MLP neurons of a small language model. Each row is named by its layer, matrix (up: input weights) and neuron, and shows model dimensions 240-367. Each number is 500 + 40 x the weight over its row's rms, rounded and kept within 0 to 999. Numbers have three digits each.
A block is one neuron, or neurons of one layer that tend to fire together. After each block is what it responds to, as a language model described it from the Wikipedia text at the highest values.

L4.up282:622567483550475530465509504466551555495481480428502544451486481556507488493469482527545574509465511548560439446485504501477485438497467485548513584582504482541475463524492443527552496479562472563481481478511477431505494486505509501462522412451557471512458461487457496597511443516435492492542451453589530406489547478490527570468509472548388499516520488561555542457465543484411462566501
L4.up584:483483526489480498512419527398484539478498513510558528539483519498533421532441524450516513422570486464429518508567502500475460569568558551471494546538513540555546576495456513578474437480587465500545485525479450543529447406511524501451493419513520465498523501483437518509454497449441576482446581496469535522490501547461575489479529569501525462555479478516522538517443528496445524483560
L4.up995:553519502533507508522481457451506490559495449439503533488600462552475512404457539536511584477481500485523486517511577426543561511536505541530559549520525562479422458502513540532457517491520455511519396456523593579555490520514471569479511481502499489486511466526524473524473489465543454505527506503559493481485532499444592531534525475511437451423487531462476457473452493485516575499502
L4.up1272:429518526480440407447503515507414472550495444456544536477550556411523474558451524520461511508486502461473536404549531468469507458488477511484491502568537539565477495547481532464462395555503546518525502540481481503508485511549510559591527563502583560525541437496508509510567542488456501497523500543522404491536506530522563477582477485540504548481469504512494491540486484405458473475496
L4.up1529:515553475513490485521458453488449548483522497510533432462567460556526468558441576532443536474544514549584461501517470500534535553475507494570490552541529515553542476504436474487531511525538478451552520491443468513488506357527495469487480395546556531515426487486485507524505547462505504529495531483579460500576539507539579565421511508498498464536495524470476459465533477434534541540496
L4.up1766:464461534452464465573479517465452502592517436570544543476550562457448494531450596501501466501562377464541512512487497462485473491525534515459520509424527513512487531524573570515477584462441524486557562510478590482485553545563486499485471486570470439508449497517499504507548478431439548426522499474562496508526502514519528493468473449450544523555514470430493541449495483468474432499512
L4.up2134:586496482508422502500473537501514515470544465475521441499509404548472494507539572547512505441472460478493544487438439493528514404469461525543517552504544412489485470431540475541511455523531574478533455545469480522557447481484510424452506439497542473490514503460430479515437495396505487505484393510515528547520520507445547540467486485533396500405488497469500448523481473567545465500492
L4.up2190:537475515515533487479474495456461424462501517603464436577484456484509481465518478551514504532493547544526471507507503473540565464588444417506464480508501508550496524524518423520512523441436439525492463549535503458480538453482579530569532503419501518549441502441497527589467525513502481491465526510521504492572435450577467473501444504460493566562561462474492477480504418569514503450417
Responds to: Final digit pieces that end a long number in tables, coordinates and ISBNs (721,0|53, 2,404,90|5, 90|.4), and sometimes the last piece of a name.

L4.up141:469519606467448467480485552498422504481486478530569473530495488410514479565498491522412498494421501544499456497525545462531545542451557549494482445499527505537511529546500514518448494478489475450555465472516514533506555479475485487487497637474523550468485542513429453520568479454553504470633483547518545544537470502480530494478478525552558487532511432486487484491462497371497439459530
L4.up244:458566564476560538530582545507487459510556525479501517510468529536483551505515552437506494526468524494421495558488470494498468535528517462483517564526575520490559501488538481452479500505453561517403561533499544511512496498552505508480430468555459508459501439510487476472543523436480496467465510500509551548418499516557495487498459494549402559484463508478440539444520613492522480492508
L4.up899:466479494512535466545469428516488489547459575476573483496494518492503513554533510550472426504449548425462436521543458528501523475450481474521549546414536477535470533489503518444599458528536470531455475508509523515510460440546487467557455511465515537434534613474512526484471492526582528499583441486519491521504534538557433505533476533543507457577510472487501466451555470419501483470468
L4.up1056:429542456505449486534514524443500552520572521451451485501488468524486499489529585459418525486522536509541438533525457526531478490459469492576513553485533527524454478479460469494528548463541509539499500524555475450468461466464441481487592508437525453465565542463506523539467555518517478552525504459478510511506510536509474447462497532465559590527463495520501518529437506410492420455477
L4.up1339:469499567561415537483508441489489423508477549438520491500558423458560507515461527528506477522535485535486530456459494526482518534558528515408491520478541496507455501503504525544519490468515542546541444428510516522541531441473562517520528603485464517458554509462570495514533485433447436481514501564544579528492497466512479533425536490476503446579515479529523498451518578520508499506466
L4.up2025:451469493503519538513486579552556496544517611490534578511474519560516544476460495500534498466534504512445519522458481533465458550508461499466488557472541513497490532497541504514478505502502539542463452565539547492410492494497455440529506451487450441490496474529478518497542539467527472503446536550473519507528572509563502493570451580493525488509472497499535607518532503504474495516471
L4.up2194:493474524545438578530575552467504530494483537566486404528463512446458498498490493539455531516391464489479471514468542503459521541476514497503509515496516506546485502541566483484547564501545443512498586443524487468545555508427438547461460573473471470490561493450496538526546524460578516511498512554492553480519491525529431464516502552480488507510477502515483477532519504500461492487535
L4.up2274:456469457530510536560483516540443499530491432504526541535511507419478514510569519535488560449480595538470534479540489502580522543558507508540535507427417417474545464495500449436499479496517496436494545488467449455469518535525460539551504486448460539492517488488487566496412519487452498563454542526553554476480545522521424583555451468457476450563472441386513544531442457513507465413475
Responds to: Second piece of a word opening a parenthetical or heading, as in (Bel GOSET, (circa, ==Concepts; also he after a time phrase like In 2007.

L6.up659:474432567540461467453523519488536433488534557548524522523497443581506471455521550446583498498488550471525507565481491489494532495564515514504498487509425601554493503437495397550463488465523522522456507508524495566608558511534475535503460498572589543437469447488561522565467467511569545501554476573550473473445517513544480474532475487447501611502412539549501532481495475493510549536478
L6.up1176:587477473499400512549472474465464494504506431529472454460468509510467543463527518537429554492524491482572429453419490510497513441524463437441542545511573545493545458589486414490561495449472568456541563536558524445506470510551522560511463482529526433558486459478502483545530482500464455505475508501522556459537598544543503515521497472478500552554421503503470444461481433463534483549493
Responds to: The day number right after a month name in full dates, such as August 1, and May 27, in biographies and event histories; sometimes other date parts or year tokens.

L6.up559:484533478525573481514450480436527519553498428563546495481500530508589518452501559500513462474551519504522555578501468506540482549569435478528546494452483501407526452490480499461484515534505478519497432501547540533505445482540477509535516459584498529472440581523423541495488492550512512518436480504521446481501447507546540460553568497550521499485509427597553489534552534553502529431461
L6.up2043:473537520544538489535487570576517502628520546457485517510537568495561549472447486508481477480562468560454493513523433530469537453464504557522528543491528389550505529442478492430486514569536491399448430482475477487482548562501443442555526437501539543451495496543489537531564490482501543511505524459574482449461530476451467468535536562525434479519468473501480434433556495535527451463516
Responds to: Last digit of comma-grouped figures in wiki table cells, such as vote or population counts (131,79-4, 1,38-1); weaker on closing word pieces (Idl-ib, cal-iph).

L6.up1572:471509484561568523569585451512546474506471522487459462506544441496473573553508442440493530512456434437535492528506474456471423478564511506411456501447565519477487501536538473539527520474490480493515488457485495432492565446526482518511418492521512451454463468500513549494543539505499517438507475561490501533469499557455383510477439490486589486502546541504511562457497557496506474433507
L6.up1831:494503495445454581549525509494504501486456550530510521486557496395477572561538430550558452527488467513468548468480555500532577535536428479506544548470508510456471525533572575532522427505477529523456601512492531599525456399590426567541483536549472438448474469487544454484473520454525547490467542495496505600474466530567522466437426542446549472520512480447528524553501594512449468468487
Responds to: Word-piece tokens partway through a short parenthetical, often early in a name or gloss, e.g. (John Ingle), (Merluccius), (Whitby, Clarington).

L5.up13:497454470414532427463561484481456536536515523517472512530564509439493462539472508418467433418476467514504491515468473467496522455410484522496534517500509470508523610550467526567517466508491497481486534561518452529452498460478434453487490522501521517517540502479555415484540506489495513527544568511507494546578541394483492491487508487556470522462464425479537552500475458496491473572473
L5.up832:476550445482475424432566478542380505515555568478560519460446522486510536522520436463474516531552462526496520447575461491526598465544503524525473463532415417522550469550511534521509509506494478554471516522481552511432511523488499507504488548464556561497531499507570530459543476461445514480505513480551522503498527508423544522471536458441455537477469508431504534517482452564433470523561
L5.up1225:469500534522452474544428482490474559543486484514549559476462537534502610424475447495561521504484557502506428489490461512512491492485510488512509526443551512473529535503543502356443585550418515548594536505416496488475511521482554511519488540488518476535499500554490611419499551525480554539544490405478483506511490466506463461441582508455441576537541518486475505583468512482531580491440
L5.up1974:508532444506490452446473550481530446506495478488452497473538556442519522502456489501477496558506545571442541568521508473518535500497501483433564479462414450493506523500485472453489557479489515509434417491538509446544480455540465530555483530506470538488512492438550507540493464456541494463538558517471532602527484492499538479479483519528502541455446524477470528514488496508461507549531
Responds to: Fires on the closing digit piece of long multi-token numbers (ISBNs, coordinates, catalog codes, vote counts), often just before a table bar, e.g. 0244'2', 1,66'4'.

L5.up1075:500535541490486432495541523547465466502506478479453481498438515436500539453514465496475455498508561503482449445516421463558554544494529502411459455494404500460538502530574536505476563480485498546510544495502563447500471495527484542573573519486526477478459511566495497541573492578446500430442466445482439518582474558518526491469506446461525492525502460501593531532489459479526413475547
L5.up1366:519468437566443482519445444521496431549512469513506444475551512580517497498446430586514480513464511583467498471472542490517500519475473499548482540501500538547490506487467516506518468458544454634557552532488455505502521503471523538426520488506511513502507371533568506509485504511429524489547497481497505513458518521502456561471539475448548447537508507513542516548467488497475491474502
L5.up1804:504488480485482374513472491492568552562477468479562509484536504463517431470524540436481500418422446503504520474456540464501482522494446434445473497525485559511390512485521537483598409498488506502506487502599407505485428529507562513490488462476599499515490429473483458536563469550489468477509512413565571495455510502466441485501460512503522509562501494576424497501501474464482523583473
L5.up2218:519497525529442514471525462507484543548563513436500464487509447482391492519518504518470437538496527521461498455474515486477493545517502479448536485475521493558498546508503462516496517475547459516524523520475516461490443516484518518493536513508474454475525463537471486554546512503470538529592525470567410453489575506458454496485480466527488504509553462550528507505463475556535536511477
Responds to: Day numbers right after on, On or born in dates, like on 29 April or born July 3; also words opening place or time phrases.

L5.up483:455453456585456498555462534594479491521512451453535443525588489439522536527463492474475536470536431514564544517455500473494561461499498599490481484424458528514468514498559499457545490523598463497562539485555532594498550449500474527492496556511532498464551483512505509467518482454490559512504549587553521509514479545530471527441438516433550464518548482519492601480498512500457493507483
L5.up723:468384501418450502530425458518548487465503474402590544516501465446567429507520539527479441460462439551492438468521517483538542485467500522513496472527500560501581491478460458522458487517435556540534533471477501476506457425496474543521510507534486426443558522434524476547546448510459400519485536558490475594513564542432503550442480478503538486526454447497489560494508479471530520551536
L5.up867:473401539529465458534534486472542540490483503461514507484544464534521460530472415503525577438455454474532467545561410471518512550602475506486402489546564546483459488446475489474512541483516545504555541479568443542534411515469540485487511455524507548465480510508532445503524521508450521513409434511519544570518586453525486564455494500428522461492522467547478512424465519524483482549482
L5.up1732:436466524586481501432492500511506441470499490513545491512532430482562514526372520500456444590487526481533531445489467509466542504478429493484522443501470579484475547540474506477540495473491496530534464481525534472529491511494535517574503441546552493526559454522492479522482511403503511431451474535581550468495516518441541507455574479475515509530486494508524515466449532459440519520550
Responds to: Tokens just inside an opening parenthesis, mostly native-script (CJK, Arabic) glosses of names (「ラリオン」, 「志彤」), plus second pieces of parenthesized words (Isabelle, KSh, NDC).